From a checkpoint of a small transformer trained on Wikipedia.
Size: 10 layers, width 320, 5 heads of 64 (1 for keys and values), MLP 832 SwiGLU, vocabulary 32000, 30.9M parameters.
Architecture: LayerNorm before each block, rotary positions, no biases in attention or MLP, untied embeddings, normalized queries and keys.
MLP neurons of a small language model. Each row is named by its layer, matrix (gate and up: input weights) and neuron, and shows model dimensions 0-159. Each number is 128 + 24 x the weight over its row's rms, rounded and kept within 0 to 255. Numbers have three digits each. A neuron's up and down rows have the sign that makes its largest values positive.
A block is one neuron, or neurons of one layer that tend to fire together. Before each block is what it responds to, as a language model described it from the Wikipedia text at the highest values.

Description: Biography narrative transitions. Line breaks at and after Wikipedia section headers (Biography, Early life, History) and at/from before a school or club in life narratives.
L5.gate15:172132134123114121094144138140098142101082105090158172098161114106105141104151096106121120129142145123171152113132109136140151102116138174113162128125103114093134098147120122079110155122108149117152146153120139151175086158125149126094154121123120098097116137139137138131102097114157148080121120116084143083129197143152095141075105125150170132167094154143141134135095114097122100110138188137104136153130120142160083132137068085156129161136091109148175147172120168109169117128129103
L5.up15:127108156143117150095096147162135121139122156125132115168182138158112116160128137160146113109122164129121081139126086107070113108150088116150153115134116079133095107129088130118091117085117122139157106148167128125134165126147126154098146123134132087121159154141117069167145102116120117123149136120110164138083146155125130137121110126142135075152137133136127147118139092082123119108113139146094124170134106152136101138166131100137098089096129146132148126125110131167145120127150143
L5.gate31:101122105137122118083129112157122090193122114141143135143147132137136108141091141135118144133157134134144170116133114145110100129163135156121089120135103134107131095141152094060157145111107166187124124170111108129109091119136136119177129132115175113131120097105123134081145134153127146099111102119132126113101132139162102115135102118128125108117160153099162104129122150093127141144099124118107133141135121176153137113152115093101155101153114151126141181134121120121150108091122095
L5.up31:107137180140136128134143168122088133173086152153156083111136141126109103086103125151095125161124110114132156133165141134072096107135093136120152143117101147137104111158106124091072153112102155116121157139121147161135111085128123130160160166142147109079141124153092170135161121143117128157139143122137130156140154097155167126128133081159114152126122194110088086106106111117156094115142152105080133115109106113064159107132126121124152149158135151158123133129150133116115160058132119
L5.gate95:115124149125139125148136098129100094100136131078095133127110128116145099127120083109141150138124125156116104095175154137164144142094101142094154119101106117116132149142124145149137097108128115141114147101131107101126122115164166111104142192136123140176154085101123144120119097110123123116167156090132160132108113133158115157149118148106121184087157115107144132114086079144170136129154114106143117140139140127103139132089147133162122073144128136101083163091088122103116099118144124
L5.up95:157144120163131140132140153106105106124161055104108103126152116149090121120135158117109085109089099132156136109123109083109124096139146122121144166106097162113164098130100116136082169123095117143118161119103140102136142101137125121152162153119155104138114151168126124107112145120117107113094136163116120105134136134144201169141141109113125146128137103133129134093116122091077107160093166147129145165127146150117169087114150091119117132164140144169091130096128159125101148126105128
L5.gate116:103120155132108146172146138116128073147086107141124146111139135143134128147164160128158152100133128141148130159142152119128113155123174145098118084111115127154118055135146118105123124110172154144138120139097126100083177164120115160134160056118147105117139159140083105127115167147118135145138153128138126105119109132114128075152148100139135100145129187141108131138147101149192106142164139137120077135094096107099082170110107126113135112158116115201140087166135125135111119109110107
L5.up116:142114102192121109126120077083109109112133090117086142116169137150140145144155161152175087129142100096132118118169122115131123114120139115143122121130141160171121105127098118111119181155149114151124119139137161097101108171118088110160115161160165120139128136121100140123148097146129177139106127086112118076080133098132132123159106111138122154113150137111142129096140131124121102076096199130127107106110113144119117166108161108132123098146130095143123146129133117115148134152144113
L5.gate143:119147091151175125155097147119147145189139127135104142082138188092106122127101184144105110135119158131165103145104113123129117117095097118157135125092149125133111125133116126121133090139119100173117123155130136117138127133109139085133154137161154131149115110128068116153127122118145096067119191078136101100107106141101128129107107147156131134146164159133173164129148140151138138107180150147123138123136114153121122125096122127167093110158082114112108140090136171135129132127103100
L5.up143:134155139078087139132169116138137110136140152127076123129133108135186099160083141103128108069154151119128132158134122129122156121104123124113158161137158153185149156166179117092132158103113140143146161137138137129122108135120145172154149151158133120090139103143097136109083136141150129163147125122112089135155132114175067141140130124122148122094122148167154125127133115162126088126124144147126143166163105121122113109125142094131101073135139163119130096080163113130129115138153096
L5.gate164:119128125125177122113145100093135144145127103114114125078153137127113125130118141143089148140135136126115143142126118129089098189153167138110122109162148163078112163154166110142113102138156197142165122137135118151141115177127098115138101138125132090090143125129123147124191107129097141131170147176074152145133117107120143092114088133156099121176122096124120110101129125121121111136163172137138112083088091114130134126135103166133157126146178126168133115158161146124118115200141096
L5.up164:135136099093144136094101093098127123151117111104115096091120128149103120134145130105098133131130112119103165125151115113156144103134163091112100166122156147143179120138118137109121076118153139082134115134123092107124137120162141072138117121166114137153089173149153164103099145170117152094154167101116113106104123091134139136091107098104063096160143113116167156091114134151138174135119132102102155104093105164085173136106098138117118081165147084114106117165158158123099128127147126
L5.gate282:102171095122124177145119115124137075142131113150127120114130145150137129153148169095136143078111147140104122142143092137144120131103155122112127143068075095161123123143112172120147133121125118109106117134165066114122107141112115137080182099121127122099091128152176133092084141133148129114129114156155151130107097124150132104126139146128120147142144164133131151098138152161130122152139144136152133156126169173151159119124156127089103089159099142123116133110100160130159141130157182
L5.up282:130126147130127106144180125108121110086143160142148063099099159164119143086160121132133118089122161163091112133099082141142108115128173115096111119135131128154093123105129136118139098116141124115079127139158143104111130162112130176132159179127112110140135138144121149153126101141124149116137166168105087082140119082131130135165142155173155126106110130141119173090097099096132118117114123111116129131167134155153157137112161094100157079139114142108164157125162123139124132097159107
L5.gate327:136145147151115143158137134100111150125155074175106163142151139120142132123101151132141107137113160138131123108085105122119123134103119177173126081141100137140134107162137137123115140092175128154087100097145154075137116137137078131138146143128150093143122134120070105130107108119130108120141146116128111124138120129130168096074102111158145179128112127165110152154112117092118118119133172120089147146143108102110120123114100124120146130158107143122132150143116181136136124129153082
L5.up327:132134163141158144134150120115090111146158111087097118167123129124133116122118123112129066105145163125124131112142114176148086106136156127108137135149134124153108111160153130106148118153122157163116118107109158143118100123121157153137125127155184109139112152096161144134138139124095140166114066100096125204151142099107130120121127134132151099137121139136141169106134092135143133119110172106089103122153128132160145114100170122154122085129086152117137075174151192114092123139148118
L5.gate360:127152096144133174118150092167105122161142130130134142109107116074142160113096135116133125087146163106138132169112130167118131111134103135122099138072072148129141083128110139153153129117125130152143124112153147099087100116108096089128134180161146142139122116149122127149115119105104098098135127119167117125119095120146097148108115132171134122128138169127154122091127104101105165094159124159162133152113161173143115087136134079139079100145088134132160146136120173074135120156105160
L5.up360:189130101111179113155119116104120133131114124149138149139078134143152132098114151116177111160101120125097136118116138108131166089106097152120129118134154157078130107132132140139127145143153164137126135111111152104109146114111144136103144152140145172169125098146088125158181154074110139112131108092114142091102121128150101103151150166156118098121110138157129103094137125154145118106111140101159091116113122118146129122109125150104130132157168164096126145153143126126124127150083121
L5.gate445:111145136145128131099105130173144078139125128147074106126104126128154145130144154123094141121136121188209126108179107179154141119121126141107114106137119166143152119151117168093131139153159159134137151133129112054168180096148162085119112130122143118103137102148129105129115115118169132108141109124110130108139089106147149134110185096170094131134136158148149127140165144140103109166138110098133103107118117137112112066117078132127121118113130149102154132117107161129114115098080119
L5.up445:164162087156118166147138073122099147120121127148111159136150104158143108131129123099118189095137103152108089128160150126172098128118130161147087158100144142119114135092131136098139149114144173131098105148130101068122163112082157153131116126122139154108165123133123090100121147122115144150123123121113141093138110121151115111123148147125116181146107123124114120174126095138154122140120172148124157130093122113172102137137119082125111105133154167140115109171116146116128128130172174
L5.gate478:093146104178095163118165098119100119140127112101130157137131154126132192181147088114109130086141152156180122164119115133149125120097128197145130130120161146107159164145095139145128133122126130151110157142117104101124154120109101116108119150163163121136116146134105064146112152127139154110088138115185145110127120129091181129126148115134125091132133147108158122097155086140105132108158149143157173146129154119146158106105088136148131099097144129128117120150155124105098127112129118
L5.up478:088140130114124147121195218160113119151163116116109158122117150103117125139171124111138164146107145110180172100126138135121173141118118136159122119102120133152127098147096111152114142127093130136099132103132118129140112148113136146128105126118132122129132186135134105109087103118083116126124076135102114149122118139201176160126129110125161084133091162108154103105119090128152121111112141148068132139098118088097083111134109141139087149137110145106144143125181146086087121104129118
L5.gate606:089165106189114129114137152120096102120109108115100153094157139120112173131160175109101137134146141144140123155140114162136094103095118163138146106137153157164133087129110151079120159112146196140113120179120156095152140160149119128151155127106154094093120110107097111097098129169114191106121117107095144109096138146144114110153147115153162124106140126123126118107120122129116122118127160151132158163148145116122145101078107125140108145131091128156144126111139205084110139140128165
L5.up606:144150129124164149161156131141125089157129098119099113135155110137161109150115134097135141112129123115109143128127141166141111120114126148128097069124086162116105096164142107149132104127152163156127122096099109137150119147106137101098147143117085121127176134149148134083145110135117089056153145131152145143104145109113109084088094142140116100121144154133148134151127137144166139143129147132113093132092145140151147110088111138139102117137118132153123129104152133122123101104077149
L5.gate731:153139101133122148127134098164081112116145113144133195143091100161093143123128123125129133106143121089137201140103140119150096137146131176109108117070121107109126147133145156135131153140137171133161108120108154087128116090114126142107129130126116086134154113133123147077118116087165121131137124154103119092137133130112150188151128128125118151133127172146130144164149119150112121129141160158131107142100133109157124087111130126179122126106128135114147150170136128128103092125135064
L5.up731:128099149134128142156128111114166101129175133099117140101114108143156139084109088117126113105088138129142120070118131095142171168110092146152136105139111151143130134150130128084141095139121142125181107086161115101120143122115188120145177124151113140130173154140078098165149136087086110158143161113106110094127148121124134185115152102139116178147145157086129145128134115129112114137118131103069104098137111109142156123100095107131093110180160138125132113123147164123142149159108145
L5.gate737:142130132159107144121153099188139120136120084094163159119123199089102138132129093085156095127131096120130119140141143154134154127105147128090095103121121128161140157141147169095124130123113143139146149105132128085122126114166148113095132123194114147087118128137106114094137106144113191103139095100150169119179115158145132111143144101103134123148119117063155108131093081113136111127158096109148087174179119146141119108111104136124100095118082102146151185138148153100104130111161116
L5.up737:154140140104075136153159146155140134181126138155157155146145138137097124132114083153145125123159113087069124135144145147145123125102126127157105120121125069136134156152132147082109131122146134141117110161101153127130157123106089160121099077131170094114135163162123141133135156148091157140102084146134141105139094123127133114097125065106130125148147087085118132100179095063095128146165131136123139190115125116125104138126073143120148128123117132087144132122136089160106114085144148
L5.gate745:137149148113140135124164151135108121145121131096103120141097110157124155128134124103154150143138131155107131130144117175134143088101131138125105116113159131131104140104077147115130145139110163143101101137166084086129084109130150123103114114131122121081140141178090136135105113127130133167141119118134163051093173149104124146193149106125137102113136121114130135146154146152112115137119131152124086159165147131127108105174102131112153140105116148131149102149138134078159132120128104
L5.up745:152148134101131171107158109107094124081120126102137137130092144117119116085105086112121123114103142148096126153123066160153124090139105149089124153135114128135062122155117123156132131205117124114107125117129143110134118160142127112102155123090131101091138141135107123116095133170098173122126156163124149133075159117128095150161128141151092147149084108138113112159131128098154133123117130144071127163096149133137133088133122134141124112159127124134125131131111105103152143139173158
L5.gate807:151155136151167123108149152107126105123163129104119167132124157114128095105108131119106121108142115144190109130096104194124119122128148137118083134066118116178172119147160114094149157089121139140164130187089140136126091128149139157112148121085125092144152135133107138067109128098096149110116117129143150159172134129119116103121156112135145135121127155141143123113156080111146143104137194135086140162139150153156128081120117123124103105117090133151085145135156163103131169123114101
L5.up807:151158132155134186127172110146101106126131114142130080114139145120113136128136154147069105116105136096126114117117121130105130168161115160094136139122142146106123112115131114122119147151123139149099129099097151112097164116140106094124169103120099116111149130143114117118119109107156131146141121109166154104136134126128129123083139130182139136177097164119165134095140158123136117111129162130125085177119113157114128143120154084077074183124125089115121120056122175114110109146167124

Description: Infobox and table unit tokens. Tokens in Wikipedia infoboxes and tables, mostly "mi" in "sq mi" and the "(" before a converted value or chart source, e.g. "(20.4 sq mi)", "130 lb (59 kg)", "Greece (IFPI)".
L6.gate128:074135105084117142115111100152148075140117133136134137107124135109156116116132163101092100111106128147140118101111151146140077148105121176135134100109120134133082134136154099134168132127126147156115114139109114139082126107107118120109123168115123126121123168142132110147164104088097086140124149155146148125127119130126143164119150100149151119117147112133144152087130159152127079153147128165139177139124150119146189129150099130130137075115135149149155093117094143160101137199139172
L6.up128:141110142132129141149148127125105097112127083102161127089128109150124124148130096138090120101192118114159113142143106127163107143081104094127159126126139097087150129122111125133108150137120100136163136141123135169125145129128126101163147191115109143126142153183125136138114134129120113170139123131147092154095155169120133146135140134132102123165144134114122148128129107104138166111157135081137134126112127124158082137100132181106130168140132107107123140181139098106131165098094136

Description: Wikipedia section-heading words. Words inside Wikipedia section headings right after the == markers, such as Personal (life), Career, History, Early years, with weaker hits on ordinary nouns in running text.
L2.gate89:176163102134148129163142109114142091140144116139122139129157127101192121138144136130093083153105154143131141123095122161162168132117104118130113115106130142153128091119200147136098121115125114158077096124101123094102131072082138138129174170122167149146147112128099143126155105144143145099086151129142141124103129138082079114121127117121126158087161131109118128145155151138159131123128132173106066106106150106121117145104154151116118154139094128100095144140101091114092145156128143
L2.up89:096162125105132146163101153139156118161123107125086123118126097077107132111132121097098158103159139111131065087152121134145157147112101103128129106149169110086140161108141169078162144137136108141134146138110163156138127183160121128159112114121169084143112113112112135144161113129068122107110120122142139117125093111097096095116178105129131169136146105109164114145107128165130135121177110096154131149090118122123079137156092151108129117133116133115174149107146144129083142086124129
L2.gate319:113153149162145120136147115111161100087131101131129158058175161125157126129141123135134091149127101099155145069122107113148142141142145106098168148127119118124129172129173131134097133102137140149121106154132131123101154169100162130133148134106137141129151118105121158074157124117173093154145113147126153137159104129098134147143094151100099132103133154149129146112122096141156152151115142121120104133124150127113163128144140115128186122123140168127101176124154124176157146155163137
L2.up319:118139118093149126116142145141125089160141114131115119129132143078123127095162177091104103111089136107179100097098111146128127135120123142136103102142144141156154142133111126115128166142108125142140128129122091092171104143099128164081184142121167139133120126136135099115180125161105120122099174171101158132098142120144113106108117156135184155128164157129136134138130166100121121153133105143121112162156156139133126147124104127148131146150082139124088166130132184131131123111122130
L2.gate681:148101091147170133151141144139114091127127138119097157134138146143113136130128111130136124118071115100128124117083122170121122160125108137138128096115138129130157082098160168147140140159094111124099092154102121142114117150128066140120138144124086117129148127154134123104116102109123117082186135131158145132114151104101127132106116143100101141135114150142168148113116107122161140121121129103132066117095143130160147159142105122131151150093145133122121139117117162138071138133096103
L2.up681:117139108126111142132115103108118162153133166107134138140087133092120166102103145110110141165169134164120102136145127134116115119108135155111156104131130115151150137156153132115155115095119093133111121116116121095162109123143146079130137148113138143177139142095089108138144117132123111084199100103074168129120125178124091106148146179110144131117153150095143076111087145157134149160141115119136095142120166123106151121111128137151101115122147088131097100088110100148143181088105097
L2.gate806:168160125109175104137178131110123091098145131114102115142131158182111107120106154149133119114102140102112188116125133101102135132118108115156133119131138111140090111106176122138133137121088168107138132137130154092124090136117143077133124115112178112105142114163141172147113096154145119139133122121144112140132120101201145142126146114099106164145102135149095136128136102142155151125113071129127109109075104140169153111113122137115146124132100173102130156141170146131104143145089115
L2.up806:096127125116115114145131135076122126158118120177136121139162125127137163078195138180086138144111104153107097084171097128086104135123207124170140097138158124082093120146152153125145135162155126138136120108133066122144152120060111103117125159128113147178138113132081157124134114104156127117136129132116128134110156103145121136163136140127146145147120107132147114133124117123124118170144130119118104110144111106137161125120150100103088126174145109109133120133103134127092133087175164

Description: Infobox and table field labels. Tokens ending a field label in infoboxes and wiki tables, just before the value: " (" in Time zone: UTC+01 (CET), "|" between cells, final label words like ID, Budget, Total.
L5.gate30:140122137107135117130142091113173105146159132100149158147136171113130109099094154113137146156159109118143135116168136102138122157139128147111122120102117102112099135137098130120170123113165077159130145156129139136078140130127112108152107102090116075138114144151058087203109112107158151152140172114126090126140110147084134117141139127166126130105157136111145164167133157124119146103153108129156158132168127131126092132117140135060156133104123168146094129126115128110115118213140167
L5.up30:136126114186130126096122119127135108147129119150134147117086167120113154158120138136163096117122142127119150127145148162172118148134120147122182105145141139111156173102151132111135128121165113129211172154145092107115143132153094148152113153138132106063097120125146123116143090116125099157149138186128099125139073128102125176135095084175145118133123103110097175164135124113119138145110148130111166164103134112122120124144149150149112127112149139180090155179107156143162100112120185
L5.gate111:121111120105122120131107116106109118126164117164119129118103132127146097103133112130118101144097134125128099138140143135129127137100119153127124110092103143132134150106191113167156113112155095154101131146145121146123135061116106112132091122108099121143141153128115121135125101110100118106116137166173123145126103127087106153106114161137149093115115122144118167115191126112119147137141096124166174081085137173125130126119103141130098095107165115099132101121158094146136084156133150
L5.up111:137135076136116117164130141159126104141089115106119132125139170133114112137146133136097107133167109128131106169156086181128126150070144161112089113125157089140154139164124148105095130122151123129100112133143127143121135142180104119135086118075157149072177146101132131094128141121130165133148104152144142119100088138094164092146139139150094137135164152125114133088184135135131103147102136101096131110125115104111075113132123133155154111093121101143121110123155097144126132122127087
L5.gate133:123157109157110124182142121094146120096119126148106148155118127079123124135119122101130119117087133146130147155092157141106140115167158146141096126116147065111123195131124151168133110082134164122158153109142142131129138126145072144138099100141151124156115115154153089158116112090152113136149144130122097154167124112130154148126153116096127115065124122124092110112120112117160137100148124126163138113132154117111128139139151141128139139137114119137087116116126156147117137157113126
L5.up133:072121136153103133118087074112077129166122095143136137108105123138120136142129113138130123120131154135152140111124097155150097122128139155139133095114087123083147127115150098096137122115140090109108096136107097133158096132157112124119098081103100116111153167124082147158083133122093144125153121145144142111117111152109124122117117121121142125094144147151131114123114107087138150134137175098127130123128124129127121147080100128104123113149101113130119156149105147133128130139116101
L5.gate158:121105145140128135099119128157115106185113100093120106125138157090103145132118121116114153097133169151110125139123123133128161131113162140145108110084090124125136136147105148158137116153155087165095119130154157139102075148095121131130086147147114149140158115155108171149131141128143176118126123142148138120148139149082066136098154093122113130109169127124154131146144154163126117121120119144170080119175135154147151135147126174147119095139142159106120156086155120148110152187155097
L5.up158:075142113131144167151118132149148091143095131156158128119133101144124120132145137110147129134133112143121108113159151138111119076145147117045122111133176136113107133163130147103111149097152102145103156103106125149110130095136121090134075128165121132128144124109140122117129163144106140187139139125125096127130126114135089155139176133142149094106121132148128149117105142128135158090161167151122126104116151159085088139129159114155111138135180174066123131109166145116099124123115126
L5.gate273:094120197123113137146140180133176157143109076140135138143151160113106158119124141138113124146133093095152140102099137131150149130142146153145086140142124109110110157144113102152154162102135128149131163149100135183148140122133111119125113138136099119152103146089127123142099128134149103092097103152100115125129161134125179165136094188101153132152164105144088085139149134150112099138143090128087157154145149115153146093135056107135109140120091127112123145099144109098102125128126101
L5.up273:147151119119081146204171122147124120134141143125051129168151141162137106096118124120143154133147094136133161114137139158134149174106128136097117130132118129117103178168131166125144136170134102123151129113114163096151108127169137117099127142089145162138136120121137127122143123127118121104138106165156099106098108111110107144136163079126111103113125183129148154136112088102127104163138140160128148147158146134125169100103106146109105151114149127109123161111135097109126152120116146
L5.gate291:147140168149127110160108107132158137121132070143107143115139107081143138130109140113130064107088153183143088110113091103133103125127151112149153126094113095114139099131120127162142104124120132176140141144122142110076091143125107154137153113127107121088117167152099126197112165112146104170135102136163151148095093139107150142102112109122153132174118168162159135117164110142140126139166162136134137127133117076114128100140088124112097134155128132121130112109153134130131132110127127
L5.up291:157100152121087110149106135132148108140092147142165131156114131122167147070139126153150145157126110138187148085132085121132084145123107116148122076125094128132118092134101115129138129108117126138139160135141114122096115181152132143091145128097108136148139086099137127180097170127172122124156149134096176107135109137058157150183122127142108112160139104150094151097096114121122132159156107128082128150111156109156153127131083156132148139161108103142140147097146139142155107086132111
L5.gate313:174125149106145123129087141121082112127091114106179177139136133081129125114153127117156149102108143123058110077107169165137073127109133140120140097121159094093159061102148107124142163119118123128169163097156165138132120127144126122157140103117136092117117114109123132125098152117144134148110130144107114113127116114152133151127156104161108147085125096122131120129124104110126095129130119125112147120158142144129135132141123154136121112136096145088150144100134136157152123096135133
L5.up313:131128142129125128123146150141097120107137164118120097125121102104111103101102156119111134134143134111105146128148090126143119139116161140073110116166144126111110159111126140135152059129117119159104128106138093148117151105126118119164091155164127095141108120128126105190096169107140125144124143128147119098143137133175116125169192120100110083197100110128138138084105164148114137141109129131201110093155142149150113121108138124098187193077123106086111113124116165156129128165144135
L5.gate401:104120144104110130172139103098163163202132157137145139115095153150114127086121120121158144127097141119116115135111141137150123138119171147131114096132129131119132086107112109128175108108160095188110128139153134158074150119147121135113109129131128040147142139144077141179105109150083126139144138119125131111142151116107077145116127079167180133157113130109152137133138099103136132078128152189140131128096074045131147149117126150125105137132119135153129101152131117116109099173142157
L5.up401:091131104110084121140124163133113116119131123170155155147143128127154155115102171136090178099130126095140108105096133159161143071158107140128154103161127134100141168105158149124136098105144107130097121160148148114120129103148129166133137107094146173123131140165160104116126114103131115144083107134096132087154145102156113067139145124107159125089151125148132115150149085111110121147122130120116112097156167130094174102182124136151088151154128127132092139138169108097135127151097141
L5.gate420:099156096150157140111105139112156161132117103139104140131146173101160117085088143085125161127105136121123128128129106143153152102139146133130150116115108103100166161123133144170157113074142149165137129137098092139112171114090146137110116165106117115145115099139124106160084151098152097084125171141146102099117129125129192122098117113133141125144137134118145166146137125164112091126145141169139141130105177159098115107098128166109092128150120122135085144128139142114134096130096119
L5.up420:162102137149147163157099115171138099123190142159156103118120087146166147132109121149165161109129057152103087161152127121155147151140104162138172131111155060127134139117156131160096147087089118125131147136131141127121106118121144126116123141086114125131136170111115128109147139154150137146156154131129152102137120153096124119122138159114122131112087130108123130129087136104079122097160124111114115127126153093160141131109120123105113115128145099128100115115115127136137130131118136
L5.gate544:130149128143132144133129106099165123166138137131095151115103177090149107115137154103128121114111154103141140114113102127111137170084109124133113089080105142129157110131118109143112102122140113164129125128137154141096124147188137112114136121134131130167152155103144134165113106103097073091073151120147132139173146164061134115090142104107134097097109142179149148142146160095112169133155146176157130112126133102141128122149135182137142105128123140136091144165160144110127149137080115
L5.up544:145160085127137080133104148135123138141115134116110126106108132208145160106170122138129134081128127098143121110164148123138076098103087167113132127135104083142155151118144105153100126137113119139128139108148095141148177176152082115126128127099168138134146129137141130114183107130168112107163165142143091127115093125124104132136128106129074135187136122133154132143106173133159141148139098147093101136122132083146124155129119146151111141109130114192127161109101143159095094094078107
L5.gate597:137122139134156092160105093100141106165137100135131201154129107105125129119166117132132143155134132144179119156063093115155173109141131116134148134163102105120100125089182155132155115105120128119145129167125131141125116146126107140130134138131141124113101196140091144165127096120128122145131158115128107147137149145155120134075163136117140200149155134136185140137119114147150159093147091150127132113139137142169115165104146109094108078140056122118120130141107138133110120153137124
L5.up597:116156127125136143131138115146109130133126107176106149141108146112112146123134153095173152150103102166136140121096105124160167167100128121111174121121112146158092132159121166096110111156169140151152089087142120112112126098152165150129117085143092095153157090171125158194138095113127109129170141156113096095137125125093109147104181140126152113134136097119154158149119106102129132105142131139123083131132091166136119143051128157054149140132094102124113119144085160146104147142100127
L5.gate619:180118084140104105152086138121174153173136100125124113101126112134150110111120169108107146108153132150128123108129124123148142102152110103148137113074142087099136161164143163130119122140145100097129121117138126100131099130110109093108142140121164134100110112123107168128120131147111108100167179178127147151125161140093125167129119123148161177092093116121101153143137114102127124134177136133105124092145140067139164111105119127139107135116110127111115133104148135125142160169140141
L5.up619:109136104119133125126145160125158122167123133116130141144161136105147102095140138144117156147135101209095096090100125099106117143145091140132105116066125136112116160123100124150131105117186143108172150136132120141095120101145108147133147111128103100119138125096123105171083122135141185138142124161109129113158134166093169107107148112107156137147125133103096117099140121122117122137109144128124114131131103104141124135115154141141105119109133150120127124138161148150151149148130098
L5.gate672:136151127106149106135117140082162110117144126094112129122123188076162094108160118081135107133064116120101111096141167173207129151150126112144147113100125113134106120089137136126119089124146093153152110119133086167134142104141114164128129141157123122103124122104135100117105124105149065113145148113173151125106074134110124168158099147120126137142137145124108106173159159135127162160144135159127138120134096101127111113128130125144073124143119124125150146104115127134117121126120118
L5.up672:138127144146127133129123136130142133089096125109136124128158146117095121105157085116145126122125127076088152126139098122122175123135130167138112140136120157105135111121161127137159171145132137126095136079105076146144158146109108114126129118123105156068182094125133082088096122102140115135086129128169177083105120132121162134128132156168131109085131154130127139162158118109134093171129124182151151133141109112136178100189103126120136089123120114090121124110099162098116130145148099
L5.gate685:105178119124120163134147108126160135155127112150086089109121154140135099108124092112114122156129124118134118123169127199120110132149111117092138131134127126157135104126105116129138109130135139147130116112116131122065112103137139126123081133134130113150083154162142095127138105161133116136175129119183137109118152115113119142146134084123151136153138153134106116106088113124125123112090149127120118124118142132120099150158112092117123098140145134125139113158130133151089119154141142
L5.up685:115149132158142126144145149120105179149135145115154108142062141096131117120133103161073149130157129153143101154135095182116095113081097119114158092118163120129134128134092156129114128151142074120103135146085114109142152139132124108103146117134094126116142139164096115143118108137157174128104159089146127085129135139113138178159105106134096100102116129143164171146181093112082194099177160131150116126144149127127078124102138127128116141138096099121155090136104128127143178097115111
L5.gate710:118116134132121183130134159119159138117080108130108123138161134155097100100151136151146116118065168154117130113091132140129159125120112140141144116087130138096137130143097163112127122136144114160161094164076121086103137148119140089101135158075154115141123093168101159148141135112068114089138151149118110119142147166118122100094142131133166128157125109140098140117141086128152142120159142134106123123182116135170162152115125156109128136143145127153150148168123093096109154121091143
L5.up710:126112112166152110113125113124156138170131125112117132151119178113151108143151111109134132121123117124143152099118123179117145121174102139158114113162150123116146139108141119126128065182134089125126169150077128103115140114126115137152116134164139130118127124166110124186066148131138095123098097140144180090133139159125150105120096114101144093145116150134167123159121145123123120149136129133127083071116103124135159137088154072105095142136115088105120110173163091137166144157152144
L5.gate797:154125171124116129113095105090136133144134135118167185110146160104110162115119170117118144127119179133096099104131169134124108134109149169171153112099140106167143107125076134183163118126143120137132131119107166101133137133163110128134108113142117158083141091100108159137126118098123122170101151116091073132145146130133077095119155132139084101151159143120135180127150136134102147140141105163167091127127145144139118088137167103161119134163131144115103119107117117126137141114122142
L5.up797:154129116158134082187119098118137140123129142143123148148112126126162125088140113107155104145049128155127125069095157151137134129130119163139153109125122113115144133103149200142097162125145146124095149120123119113112161134139101110107055123148081121148147146129124103126145134100142160165116178122115128115090170127096132139134129154137133141134172130163160191118136150119169072120173142107112125099094155123134111154123152113127106153138136112122135109127134098144117085107174149

Description: Date and stat field tokens. Tokens in dates, times and sports-table cells: the minute mark after goal times (37'), "at" before an opponent, "of" in "As of"/"summer of", month names.
L2.gate278:094082131137131134116118110117094128137094134094136161079141137157130130139128127120120095122133140124139122186126136086132155139098116117137090149150119121134132114135147122098141113068154174121121125145138133090144114149128172136090167146180127121143136159073092137127159136164094131129136176081123101159185135169115107139117095118133149137138153105107143149133111131122079145121105131141113115126105141123109091103076149152147154111168119130137153126127152178116148089101088180
L2.up278:136148136114140117088157148116142161137127155132155115140109172103114118129155139121124125131124115144147107168135150155086114125116162109138114123105111122116136116116143192129129104124128117133139157147078142140103149157145078125111119120112159131145107164133128105083089146148121148120147095154114142123098101136150119059149142076128111104083129124107114138086156157165112141165146103093190135090126142137171140133129117125138146112138172106115099138142112123176079160122122179
L2.gate508:161142140127125107109157093111157168133104094158161119131085132100163104107111153128116122128150123135118166109132172133142128156134156153101105088147081149120147079124105129090159102115147074102106090124154142109090114122138173137122137111127154152161124135112110177159086138098140144108130131139141147138092090155120092128124140107120154149134129125121140143148145148108117138145137088124122138131159126141120119091133137108080145098159140123141149104120131152153134105166146104
L2.up508:093185108139156093120117126109161107160135150147130144151109136128158075117144116173119088123141149100115128106129169146151110148136128126158138116118135114165123124122113109136164134130124112110102160153117174106110124131143120132111158152112152157110125121098075120189107146154085126166074127140111124125162112146101119090130106129113160090108107099095122156127128141081131148103103151097137111089136130153133126112143116108094104144107113136149138122118125111133158120176151160
L2.gate622:102088147140146140121125127156161078127133079118157098123162138125123109098128101110099105151130089127119147086157132127147090167095147167115153105152126142150112132145143159153162117151148056141128097152128143150117146091141159100144135134145108115142126120123126104176145116118097126136184138122172123172083136117081109134155146090123134103136127115142128166120128116110125149117143127109138118151130120110141121140116117118138120139135143125113117095128121156139086112154119097
L2.up622:106105110126124146174096135151160134135165122060133174144134140085125101125123114125109136083156144159145109130137175153154141135123103145146130111117074175113118076076142155110149151117175109158161140108154097124111125166159109134152132083137132140119123137107094110142133103119128142124131159152149157096168137096165081148103128106169104120091155122157113108144106141134062172150170138138158157105129148122122107109145152131145121112097127152147195080151106155098143141177161105
L2.gate800:099138174145104127121135117139124121128078132153118173144101123131155128144110131130115130145150162129165132147143140155120141133109138141118149123110104126086117137132127130126101097105163124165149135131171147116151141119158143145112159128093140147152154142081126086138149113080111127122129140094106144101172106159101105089127136073109125126125127082130152112145143164147126170134156113170185115139153098167169124110091121146150120094140138070117151096092084143132127128103119123
L2.up800:137119123177124128118087139160136123152154113086156081146165144120088075119102101132167129171161148112124180139137147103110135177154093106093120110140109106141134131127153155118143107133108153106100121121119102130111149151151106192158123103157113135130119113138141133120128141155099122112097090079114099187105128131122095133110103086058141132118102134131102096173141115067142117160113178093108114143130116121103135123107170139140106135115136127105164135120136150137158124153125124